Weights of a small transformer language model: tied embeddings.
MLP neurons of a small language model. Each row is named by its layer, matrix (up: input weights; down: output weights) and neuron, and shows model dimensions 160-223. Each number is 200 + 20 x the weight over its row's rms, rounded and kept within 0 to 999.
After each neuron's rows, "fires after" lists the tokens most often just before its 100 highest values on Wikipedia text that the model never trained on; "fires before" lists the tokens most often just after its 100 highest values on Wikipedia text that the model never trained on.

L7.up413,195,192,196,221,173,216,193,187,167,199,218,214,198,183,147,166,201,198,193,200,216,158,179,239,195,218,201,209,213,221,198,213,226,243,204,214,220,242,205,214,183,123,195,208,198,194,187,256,193,185,184,197,230,205,170,213,201,198,207,233,211,204,170,196
L7.down413,177,188,204,182,211,184,201,163,197,205,203,184,199,196,231,248,194,173,200,197,194,192,214,213,229,183,232,183,194,211,186,216,216,203,208,188,194,219,200,202,218,223,189,206,199,204,216,213,186,180,198,213,219,198,172,190,161,201,197,208,166,226,184,190
fires after: "0", " |", " Home", " Music"
fires before: "0", "2", " |", "3", ":", "5"

L4.up895,205,182,247,217,215,220,223,182,186,211,228,186,199,176,197,191,209,200,187,212,209,218,211,189,199,211,177,218,224,221,224,177,214,243,192,197,186,191,242,165,170,223,191,213,160,191,208,194,176,268,196,202,173,177,205,204,243,209,208,237,174,232,191,188
L4.down895,211,184,213,177,220,190,239,188,203,222,204,225,198,195,184,200,194,211,231,176,183,229,260,206,202,177,209,226,188,177,196,167,222,192,224,193,214,255,201,199,186,202,220,142,184,174,187,216,204,188,228,205,196,207,210,205,177,226,217,204,186,190,204,201
fires after: " ", "–", "-"
fires before: "9", "or", "8", "1"

L5.up841,213,192,214,203,204,175,216,211,198,211,223,202,198,237,218,220,209,176,211,208,218,181,176,207,185,191,191,210,175,227,210,227,177,180,192,226,184,196,209,207,181,204,172,150,198,216,208,209,223,176,175,209,201,189,219,203,187,168,173,187,246,229,205,188
L5.down841,216,196,227,195,175,185,214,188,209,172,224,226,183,209,187,204,218,196,212,178,207,213,206,183,198,225,209,192,192,216,211,188,189,198,196,220,192,225,210,202,204,204,182,163,205,202,216,194,213,211,156,221,201,197,159,203,187,189,192,199,204,223,189,190
fires after: " on", " in", "In", " On", "On", " of"
fires before: " ", "2"

L4.up582,201,213,202,183,224,229,253,230,187,216,190,217,286,219,211,220,187,200,195,169,201,253,190,158,184,187,191,205,203,214,176,215,188,212,194,159,169,211,223,231,196,183,210,218,190,209,181,194,200,176,203,198,243,193,197,213,200,195,189,183,224,194,176,180
L4.down582,186,187,202,181,229,184,204,178,227,202,236,214,162,174,219,210,198,211,210,227,157,220,183,190,196,244,189,194,202,205,192,219,185,222,221,193,219,216,215,197,194,201,179,230,205,219,214,203,192,201,219,240,201,201,203,228,216,189,185,206,189,246,217,201
fires after: " |"
fires before: " |", "1", "2", "4", "6"

L5.up698,187,196,223,211,221,213,184,207,179,174,183,201,209,226,217,174,184,193,206,196,195,206,195,170,249,216,223,226,216,262,196,181,204,203,191,213,245,213,205,164,214,211,213,234,181,184,215,194,222,203,200,209,182,187,201,209,225,208,196,197,145,186,214,208
L5.down698,165,232,212,206,199,211,141,158,197,220,197,181,175,192,229,163,193,211,188,230,212,223,208,186,238,207,193,228,238,193,193,164,191,192,206,230,178,204,196,166,199,178,194,182,193,190,193,182,194,192,220,205,188,206,169,184,201,180,258,190,210,211,210,210
fires after: "0", "2", "7", "9", "1"
fires before: " |", "0", ";", ",", "."

L5.up95,186,194,205,233,240,157,197,196,186,174,202,204,215,193,230,192,200,181,191,213,221,198,264,200,187,209,147,209,219,211,201,201,192,236,200,193,202,207,226,208,189,158,195,198,180,194,159,190,176,197,173,201,237,203,196,217,218,201,188,207,224,190,183,196
L5.down95,184,190,169,176,213,215,226,194,210,211,220,194,218,215,209,213,199,198,196,235,189,182,247,227,230,216,194,201,217,211,145,189,183,207,209,228,203,203,209,192,191,178,230,178,196,181,222,215,209,183,225,223,233,195,199,193,179,197,218,193,214,229,204,198
fires after: " ", " (", "0", "°", "–"
fires before: "0", "3", "5", "4", "1", "."

L4.up206,217,214,194,196,216,169,173,247,201,242,237,172,214,193,201,189,186,204,216,234,188,206,186,181,201,194,194,226,203,210,208,203,203,211,215,217,198,172,240,214,205,210,177,185,219,214,200,179,188,206,180,205,203,200,202,202,224,197,190,210,171,176,195,190
L4.down206,208,190,207,199,213,185,203,188,203,170,177,186,199,199,205,186,209,185,209,196,223,186,178,236,204,215,208,200,169,191,226,180,195,213,171,229,181,206,206,188,216,230,197,205,204,202,166,207,239,226,210,225,197,189,165,227,227,224,160,215,193,199,205,206
fires after: " ", "0", "1", "2"
fires before: "0", ",", "2", "9", "7", "4"

L4.up251,216,213,190,239,209,192,204,182,191,197,208,218,156,212,212,181,169,215,228,196,204,227,196,211,204,207,218,169,171,217,228,253,198,248,198,177,211,175,218,194,189,205,200,229,170,191,208,229,222,223,191,217,194,183,220,219,197,196,168,168,183,233,174,207
L4.down251,171,204,192,231,251,197,207,176,200,200,214,215,215,209,181,195,175,193,203,212,189,211,228,177,205,172,210,185,180,178,252,206,177,206,174,194,192,189,232,216,147,199,169,192,191,187,251,222,219,208,203,215,200,205,199,207,207,192,227,196,191,166,204,150
fires after: "\n", "|"
fires before: "===", "==", "---|---|---|---|", "|", "="

L7.up563,188,195,199,230,203,239,195,198,182,189,212,214,208,208,174,190,192,169,226,209,205,211,148,218,189,229,201,219,217,214,218,216,221,228,203,192,183,208,211,219,240,204,178,230,200,223,213,210,198,187,171,206,203,229,178,215,228,171,188,181,207,215,222,203
L7.down563,214,193,215,201,184,215,175,217,198,193,239,182,193,171,216,198,239,195,191,205,191,205,173,237,207,186,158,204,198,191,198,219,203,220,184,183,192,162,203,212,264,230,225,222,232,171,185,202,185,143,218,207,198,213,185,222,232,203,174,197,210,184,228,177
fires after: "0", " |", " ", ")", "1"
fires before: " ", "0", "1", "6", "4"

L5.up427,204,229,181,223,162,239,221,210,217,215,198,182,180,191,228,196,173,223,157,182,210,198,209,189,200,181,213,175,188,190,215,212,207,192,189,198,198,225,197,230,225,182,230,177,213,202,188,197,220,170,186,201,213,209,199,201,188,202,181,199,195,224,211,171
L5.down427,163,197,215,195,226,171,186,188,189,210,214,189,192,233,227,196,217,222,225,197,192,227,215,220,199,212,215,208,206,180,204,227,170,178,225,158,213,213,217,178,225,205,186,243,184,187,197,229,240,214,202,204,204,187,179,161,172,186,176,197,210,225,179,177
fires after: " ", " |", "2", "3", ";"
fires before: " |", "0", "2", "3", "–", "4"

L7.up327,201,235,215,204,227,186,229,228,195,231,243,167,220,228,204,186,167,215,210,207,190,188,242,181,198,190,192,167,212,208,218,204,220,194,199,222,207,244,209,209,223,183,181,191,189,242,166,206,189,208,163,214,202,223,185,181,198,206,214,186,220,215,210,182
L7.down327,217,186,166,206,166,208,222,239,240,193,175,194,196,192,207,191,206,227,212,190,175,187,167,217,201,210,188,204,187,199,197,188,209,222,201,175,209,218,186,201,212,186,183,230,198,182,206,206,234,182,213,190,203,208,185,222,196,202,184,231,198,199,214,194
fires after: " ", " (", "1", ";", " was"
fires before: "9", " ", " to"

L7.up188,204,190,168,195,207,166,202,192,195,217,222,182,216,191,223,194,215,213,237,194,198,217,170,220,174,173,226,163,203,194,222,198,170,189,235,198,231,217,212,203,232,160,221,210,179,189,214,224,199,189,205,212,170,193,169,205,238,201,192,204,213,210,199,207
L7.down188,193,186,194,185,209,176,214,193,233,176,200,163,234,181,201,198,223,216,184,168,202,198,177,189,228,216,199,178,222,192,186,190,195,206,183,218,197,203,186,192,191,229,197,166,198,214,220,190,235,188,173,208,206,248,177,194,204,192,217,199,195,190,211,187
fires after: "9", "1", "0", "8"
fires before: "0", "3", "9", "1", "8"

L7.up507,221,228,190,195,165,192,160,193,198,196,231,182,217,172,214,189,175,183,159,214,212,224,196,199,182,169,224,177,222,198,209,192,204,199,195,184,247,231,176,193,230,208,191,200,183,189,227,206,219,193,218,171,210,212,169,220,225,194,186,231,222,226,184,236
L7.down507,234,171,233,238,229,203,192,195,213,197,184,190,185,223,198,191,227,206,209,221,219,212,192,219,211,211,215,183,172,193,232,183,194,201,200,170,229,206,200,181,196,219,214,187,203,219,216,196,202,200,229,202,205,199,165,191,204,195,231,203,169,188,179,179
fires after: "1", "9", " "
fires before: "9", "8", "7", "5", "6", "4"

L5.up85,243,171,211,224,200,198,186,214,238,196,197,167,193,188,153,218,218,212,236,196,169,195,168,196,190,202,175,211,158,196,197,217,210,191,186,209,196,201,205,187,201,197,189,218,186,197,218,177,204,232,177,216,224,209,209,216,200,223,164,184,193,221,196,174
L5.down85,178,206,224,217,242,204,186,221,221,218,206,228,193,191,194,189,179,177,201,222,206,205,200,234,196,175,202,231,215,162,164,225,238,188,216,197,155,194,194,182,221,187,179,199,204,175,217,228,153,231,187,175,194,183,223,184,201,205,209,191,216,206,201,222
fires after: "\n", " |", " (", "|---|---|", "---|---|---|---|"
fires before: "|", "-", "==="

L4.up916,221,178,203,194,198,169,184,220,179,201,232,220,171,188,211,171,207,198,226,219,174,177,201,172,216,196,215,245,192,200,206,190,188,142,167,189,218,182,179,198,190,224,213,214,186,181,199,199,208,207,208,202,214,188,189,175,236,241,181,230,188,181,194,192
L4.down916,169,195,228,202,241,196,170,181,191,206,190,204,171,230,234,192,183,194,195,217,142,178,166,183,215,214,172,225,215,256,218,201,221,206,130,200,203,171,224,197,188,215,215,227,187,161,186,187,205,189,193,215,216,210,189,204,183,202,192,205,189,207,189,193
fires after: "0", "2", "3", "4", "7"
fires before: "0", " |", "″", "%", "2"

L7.up637,202,211,182,170,208,199,223,168,205,177,203,196,231,203,165,210,202,192,167,200,206,172,190,157,198,229,210,232,185,232,224,197,202,198,173,163,196,206,224,230,215,222,207,183,153,190,219,194,177,161,199,236,162,199,216,204,222,177,189,198,215,183,225,207
L7.down637,183,216,216,213,222,217,208,200,226,212,207,228,178,206,182,200,241,199,210,179,204,195,198,185,239,203,211,217,211,213,205,210,185,189,171,215,198,212,198,196,200,177,205,196,220,207,200,211,209,198,189,208,200,180,212,234,202,226,223,203,205,225,224,206
fires after: ",", "°", "2"
fires before: "0", "6", "8", "1", "4", "7"

L5.up141,224,173,207,225,160,219,185,200,203,188,203,171,199,213,236,199,220,191,198,206,185,191,184,242,203,178,244,191,184,207,228,220,199,212,204,214,198,210,207,220,235,191,168,173,196,198,201,176,176,228,230,175,219,214,176,195,164,179,194,159,208,172,208,186
L5.down141,221,215,212,217,224,182,227,248,228,226,204,184,193,226,203,217,230,227,185,232,180,224,180,239,221,181,191,232,211,176,198,219,185,187,175,182,203,186,193,197,183,234,195,239,198,258,186,203,199,162,190,182,173,199,207,187,205,198,243,186,218,196,246,197
fires after: "6", "8", "7", "2", "0", "4"
fires before: " ", "4", "2", "6", "3", "0"

L5.up40,214,179,207,207,196,200,218,209,251,215,188,184,158,174,219,189,205,188,195,215,196,201,213,205,168,189,217,176,223,212,175,221,186,206,193,190,180,221,211,199,209,188,187,187,226,235,193,249,183,182,195,185,214,203,166,189,132,178,212,198,189,189,155,197
L5.down40,173,218,208,223,199,171,171,199,199,232,216,168,210,170,231,151,207,181,221,231,195,221,204,198,207,220,239,206,188,197,193,188,218,223,251,191,206,210,208,177,175,197,208,167,181,217,195,202,169,226,174,171,213,180,165,197,197,236,172,233,201,178,177,243
fires after: " |", "\n", "|---|", " =", "|---|---|", "|"
fires before: "\n", "|", "---|---|---|---|", "|---|", " a"

L5.up741,203,216,204,201,198,213,197,212,184,186,192,183,159,194,208,197,200,179,176,221,201,196,205,223,197,203,203,185,174,212,204,166,179,205,208,173,187,189,218,198,150,188,200,219,231,229,191,231,185,229,201,216,170,175,152,224,203,216,182,215,254,201,223,216
L5.down741,231,188,191,208,215,196,205,200,196,173,161,231,171,213,193,220,203,168,210,202,154,224,230,198,180,194,200,186,187,191,165,193,191,206,227,192,185,200,212,207,176,197,182,203,190,163,178,172,222,216,179,205,203,218,188,219,203,188,193,193,226,245,239,215
fires after: ".", " |"
fires before: " |", ".", "2", "%", "9", "1"

L5.up255,221,209,189,185,163,169,225,207,212,203,227,193,196,195,188,198,212,212,217,220,178,191,149,197,186,214,202,197,192,218,188,227,211,195,229,174,177,201,212,190,209,189,162,210,199,215,215,188,202,224,185,206,225,197,204,229,214,215,171,211,184,188,174,132
L5.down255,185,208,201,197,218,202,201,174,218,216,180,219,165,195,223,181,249,224,220,228,178,198,209,172,195,184,235,216,209,193,187,211,195,209,224,187,181,183,158,182,193,196,197,204,212,217,211,238,211,176,243,186,220,223,203,232,179,200,145,206,186,206,214,201
fires after: "2", "1", "4", "0", "6", "3"
fires before: " ", "\n", " —", " −"

L5.up149,231,188,203,209,184,185,188,179,213,190,197,207,237,207,194,195,179,209,188,209,185,179,222,192,239,200,214,202,218,175,185,199,197,200,198,166,214,160,213,218,194,227,201,191,211,201,183,188,186,216,178,186,211,208,201,212,203,201,215,227,203,210,174,197
L5.down149,207,231,183,204,195,181,218,209,239,211,167,190,204,203,195,178,213,157,192,215,211,210,193,197,170,173,200,198,183,180,169,190,179,209,216,214,208,203,209,215,211,207,184,169,215,167,183,197,214,190,209,226,211,191,191,220,193,182,181,205,200,205,203,224
fires after: " ", ":", " from", " between"
fires before: "1", "2", "0", "9", " ", "3"

L5.up691,178,229,192,206,188,206,191,190,226,220,240,207,224,193,178,206,201,222,211,231,181,218,195,159,203,161,215,177,181,227,212,227,214,183,232,182,183,166,200,193,195,206,170,183,179,196,201,206,189,206,215,221,218,180,201,220,188,181,211,226,169,200,226,189
L5.down691,204,205,221,216,198,189,213,182,201,206,195,214,176,188,219,191,195,209,202,195,197,191,214,207,199,194,215,196,216,185,166,210,194,194,198,205,175,192,178,176,209,190,184,201,214,181,194,239,219,224,248,208,202,199,240,222,180,221,193,182,184,218,186,175
fires after: " |", "2", "5", " ", "6", "4"
fires before: " ", "\n", " |", "|", "1", " —"

L7.up782,194,216,171,247,165,188,230,218,204,171,174,209,193,194,203,232,187,187,183,244,221,212,198,210,211,229,195,223,172,151,190,208,178,224,193,202,233,238,234,203,256,196,252,227,188,163,184,202,185,233,178,186,167,192,209,210,172,176,182,203,182,198,208,186
L7.down782,177,224,175,180,218,196,210,186,197,150,219,195,204,206,198,215,223,163,193,176,211,188,181,220,222,202,185,190,228,219,181,214,182,205,186,228,199,205,223,214,207,187,196,188,218,199,213,239,202,224,201,196,206,214,219,188,189,178,222,222,180,223,208,212
fires after: "2", " "
fires before: "0", "1", "2"

L4.up995,215,147,189,220,230,219,186,212,220,202,211,247,208,202,177,249,167,225,159,198,217,183,196,225,210,198,218,209,180,179,160,183,196,226,206,203,218,169,248,213,225,207,211,238,197,193,207,189,208,179,220,185,207,207,215,224,226,205,192,175,211,184,189,184
L4.down995,212,211,225,194,197,164,229,201,204,210,207,197,190,179,208,210,174,169,236,199,182,207,221,162,213,196,200,213,214,199,197,175,182,221,191,160,206,183,215,179,164,251,182,208,187,208,195,213,213,205,184,195,203,174,198,163,171,215,200,234,214,227,175,206
fires after: " ", "2", "1", "0", " Memorial"
fires before: "0", ";", "1", "–", "2", " |"

L7.up622,202,227,208,225,187,171,183,210,186,177,214,188,184,213,190,231,200,166,167,203,222,225,205,210,200,204,215,206,163,197,222,177,186,217,198,201,212,199,176,226,200,162,214,222,215,188,168,224,197,224,223,185,210,167,194,245,194,228,204,221,158,193,177,170
L7.down622,202,227,210,204,210,185,213,203,206,163,226,216,190,195,212,221,194,206,183,203,202,195,208,215,222,226,186,192,194,201,210,212,182,222,197,232,248,188,257,205,181,174,201,238,183,163,220,204,226,215,248,197,182,222,205,202,205,188,200,225,161,180,171,190
fires after: "2", " ", " |"
fires before: "2", "1", "0"

L4.up964,229,175,198,203,200,180,234,183,200,174,219,217,192,177,180,208,234,195,192,200,179,193,196,150,182,217,202,175,218,200,219,205,209,214,234,182,182,189,220,207,210,236,171,186,195,190,183,203,196,179,188,188,211,199,166,225,205,166,221,232,202,213,197,205
L4.down964,225,189,205,199,213,187,190,228,172,204,152,162,201,190,173,222,157,158,236,158,214,194,200,204,167,214,186,260,234,222,201,175,186,197,167,200,212,218,170,187,167,179,180,197,199,213,214,206,198,180,198,214,180,201,215,194,203,230,233,217,200,191,222,228
fires after: " ", "9", "1", " in", "In"
fires before: "1", "9", "2", "8", "7", "0"

L7.up391,178,246,179,202,235,227,193,174,211,174,165,193,200,248,232,197,211,217,184,182,212,192,203,207,210,180,190,192,207,266,211,228,211,207,234,212,183,195,197,219,191,215,191,190,183,193,194,225,197,215,233,204,246,222,214,185,195,232,164,197,206,206,179,185
L7.down391,182,190,166,185,191,210,211,198,199,185,226,186,194,208,188,222,184,201,218,194,213,207,182,197,185,205,182,260,210,221,172,226,198,190,214,163,193,190,189,207,186,209,186,212,200,209,216,190,207,140,212,185,190,256,187,177,217,183,152,175,222,190,195,186
fires after: "′", " |", "6", "5", "3", "4"
fires before: " ", "N", "4", "5", "3"

L4.up366,214,199,210,207,183,191,206,190,199,216,230,220,228,179,186,214,215,234,192,182,159,194,232,239,214,207,201,187,191,188,212,156,189,226,231,211,209,173,209,197,200,167,179,197,194,201,211,229,200,200,196,176,190,190,216,216,201,178,153,201,209,194,177,218
L4.down366,164,218,222,159,204,215,205,210,200,168,218,195,207,186,236,247,201,189,188,160,206,245,170,212,189,201,191,209,180,210,228,213,233,223,206,185,218,197,181,201,209,169,207,181,216,198,188,246,186,235,192,224,199,187,219,214,200,242,201,216,194,186,220,191
fires after: " ", "0", " /", " (", "–", "9"
fires before: "2", "9", "0", "8", "1", "5"

L5.up718,200,161,175,225,193,226,192,218,208,218,186,250,181,211,185,211,197,183,174,176,219,154,231,209,190,199,206,195,197,208,191,163,218,195,196,171,182,184,225,182,230,195,220,154,255,223,192,230,174,160,213,242,177,215,183,180,200,208,194,214,216,228,201,207
L5.down718,176,197,216,184,211,191,220,200,189,199,179,189,181,198,213,161,190,219,182,226,214,178,200,185,207,212,211,209,194,182,176,178,203,211,220,216,184,223,213,197,222,185,199,241,203,178,172,223,172,205,201,181,177,238,228,220,193,228,204,172,217,238,208,209
fires after: " |"
fires before: "1", " |", "3", "2", "7", "4"

L4.up40,193,175,205,209,199,168,207,233,197,205,200,227,216,197,232,242,185,215,181,164,172,219,205,162,200,228,193,208,219,200,166,198,229,167,190,179,172,207,220,196,212,204,225,205,201,240,215,223,205,205,250,185,215,212,191,203,207,196,224,235,212,214,226,208
L4.down40,186,224,207,184,193,193,182,181,188,198,233,210,199,175,184,214,172,193,190,202,207,214,195,206,189,184,172,205,199,217,211,186,164,183,209,252,209,202,197,215,186,185,212,170,225,190,191,173,217,188,212,224,202,176,188,198,187,193,181,217,207,212,190,185
fires after: " |", " "
fires before: " |", " ", "\n", "|"

L7.up369,224,210,215,225,231,193,226,204,198,177,188,221,225,206,197,210,212,181,172,230,189,181,212,197,197,227,219,192,142,220,215,194,164,250,204,197,203,209,218,234,200,200,227,200,229,183,218,227,217,223,213,194,180,174,208,217,198,212,196,186,204,189,223,172
L7.down369,230,178,175,241,211,178,219,218,231,221,211,209,176,209,190,197,243,175,213,190,226,158,224,240,170,189,176,163,214,195,206,223,209,225,201,210,196,221,214,186,201,189,206,208,206,174,213,215,227,198,220,174,218,208,162,170,183,206,284,187,169,210,191,212
fires after: " ", "2", ",", " ("
fires before: "0", "2", "1"

L5.up15,206,232,172,219,165,193,219,200,190,207,200,220,203,216,211,181,198,171,206,194,201,220,197,206,190,197,226,241,195,217,204,186,170,200,188,189,201,192,181,213,261,188,202,233,199,208,195,192,193,194,223,212,203,222,224,194,168,188,173,216,213,189,208,206
L5.down15,181,161,232,193,219,196,227,198,181,224,209,180,214,216,187,162,215,179,182,248,196,177,204,207,184,207,171,217,225,229,214,208,167,207,216,180,175,212,162,216,210,256,209,230,188,183,230,225,213,151,215,194,205,209,202,201,220,201,204,212,188,204,213,204
fires after: " |", " /", "3", "1", "5", "4"
fires before: " ", "N", "1", "0", "5", "2"

L5.up131,193,201,224,177,212,193,195,242,217,204,193,199,209,185,238,214,196,186,205,210,215,190,224,194,243,171,199,213,209,210,225,214,183,202,170,263,175,183,221,214,190,179,203,213,207,168,178,241,187,190,185,230,204,231,197,214,186,190,193,240,173,183,254,210
L5.down131,166,178,230,200,206,191,208,190,192,172,191,155,200,169,221,213,229,191,188,168,223,184,181,200,222,206,184,209,228,221,208,188,212,201,220,228,189,221,185,179,200,208,197,185,178,199,191,179,218,228,188,188,188,215,198,220,237,179,214,197,178,201,207,211
fires after: ".", ",", "0", " Sch"
fires before: "0", "3", "7", "4", "1", "2"

L4.up311,178,204,194,180,170,205,203,199,177,193,190,171,218,214,217,210,232,204,213,210,203,193,209,185,221,193,207,202,180,236,196,163,183,196,202,189,202,202,186,191,203,196,175,191,171,204,213,152,244,215,216,227,213,193,221,170,208,205,182,221,209,228,206,200
L4.down311,188,216,202,194,167,202,152,189,194,180,178,224,204,182,219,194,211,204,229,196,198,190,184,191,204,154,185,231,236,219,181,207,185,213,180,196,202,226,170,209,198,188,195,213,191,173,180,183,196,163,206,160,222,209,172,186,187,177,183,188,199,199,150,219
fires after: " ", "4", "1", "5", " |", "9"
fires before: ".", "0", "8", "5", "6", "1"

L7.up872,170,198,184,237,195,203,231,209,208,227,223,146,207,165,219,223,183,197,216,179,180,187,191,198,197,223,215,237,206,210,208,180,198,227,182,193,176,197,193,204,209,214,193,225,182,168,207,203,162,185,188,187,163,184,179,210,186,193,170,221,167,181,196,214
L7.down872,237,194,220,198,207,200,199,202,242,227,170,185,194,200,201,182,200,187,240,194,177,219,189,203,193,203,219,202,193,195,191,185,189,163,200,184,225,190,205,175,180,171,190,207,202,171,189,185,198,189,195,172,227,208,189,216,202,208,179,209,188,204,249,204
fires after: " ", " in", "-", "\n", " and", " ("
fires before: "9", "1", "2"

L7.up260,214,194,197,189,209,235,179,206,174,192,217,191,235,150,203,241,193,204,190,202,225,214,145,189,184,204,226,189,214,179,241,183,181,189,190,196,205,180,182,196,215,185,191,188,173,196,200,183,181,219,165,215,244,217,196,241,248,190,184,211,193,246,207,201
L7.down260,178,202,215,228,197,170,207,170,189,166,196,189,188,191,194,226,226,171,217,211,234,212,198,205,217,220,204,182,182,203,221,212,212,200,165,227,217,180,187,211,182,185,182,203,214,180,176,205,200,207,189,214,174,241,186,243,216,209,214,197,211,169,179,203
fires after: "2", "7", "1", "9", " "
fires before: "0", "1", "2", "8", "6", "7"

L4.up529,215,164,202,185,204,153,200,200,184,204,190,204,185,222,193,174,207,216,208,222,174,183,232,147,204,193,194,164,215,207,178,191,173,188,177,206,183,194,225,190,216,256,195,200,188,211,174,177,200,189,202,210,215,201,161,192,183,208,208,218,146,219,209,200
L4.down529,200,196,165,189,183,218,218,229,173,206,206,186,192,177,204,204,239,212,171,194,186,215,193,199,203,203,213,215,223,198,215,242,192,227,212,170,197,161,203,218,208,186,185,216,221,197,226,199,213,211,172,217,194,219,171,228,181,164,193,203,215,179,193,179
fires after: "0", ",", "4", "7", "5", "8"
fires before: "0", "6", "9", "2", "8", "4"

L7.up566,211,215,206,188,203,187,202,220,212,231,195,186,204,174,227,217,204,179,196,179,183,197,195,185,193,188,172,193,198,214,220,210,213,214,215,228,173,174,194,184,215,188,206,215,243,206,223,169,191,236,226,222,171,214,164,183,219,207,216,239,185,218,205,186
L7.down566,206,230,237,138,171,207,210,215,264,176,189,222,203,161,202,208,180,207,202,216,223,208,207,211,187,202,190,173,231,198,224,161,216,204,199,181,193,209,169,189,210,184,208,188,185,237,206,178,174,194,190,201,251,189,191,230,178,217,225,186,191,221,204,197
fires after: "–", "1", " ", ",", " and", "6"
fires before: "9", "1", "7", "2", "8", "4"

L4.up665,200,235,183,212,209,197,227,184,201,210,213,201,222,188,221,220,204,190,196,202,172,222,222,170,196,207,205,210,231,188,186,211,210,184,199,195,207,200,196,235,187,186,199,217,179,210,208,182,180,205,188,225,219,204,229,208,180,215,228,219,208,183,177,181
L4.down665,219,207,210,159,212,193,187,190,233,215,194,213,196,156,213,155,208,192,184,165,209,248,205,179,188,209,203,216,197,214,197,184,194,218,187,182,225,210,200,203,193,205,229,223,217,172,224,194,206,187,175,211,190,197,165,165,195,202,241,200,230,206,186,196
fires after: " ", "%", "0", "6", "9", "1"
fires before: "\n", " "

L7.up150,177,222,212,175,213,189,196,191,167,193,195,222,200,222,191,198,214,227,208,206,188,203,203,225,158,175,181,183,194,187,211,209,195,214,207,199,203,184,215,187,185,223,192,218,232,208,170,206,217,197,191,205,202,251,182,190,166,206,202,228,188,225,211,234
L7.down150,214,199,202,182,183,169,183,243,222,200,200,191,169,177,225,194,197,217,170,209,191,209,180,218,179,204,226,203,208,197,202,230,219,205,190,185,212,201,181,199,173,216,210,199,181,146,219,205,185,209,168,212,226,204,206,195,210,196,196,178,202,208,191,182
fires after: " |", " ", "th", "2"
fires before: "6", "7", "5", "1", "4", "8"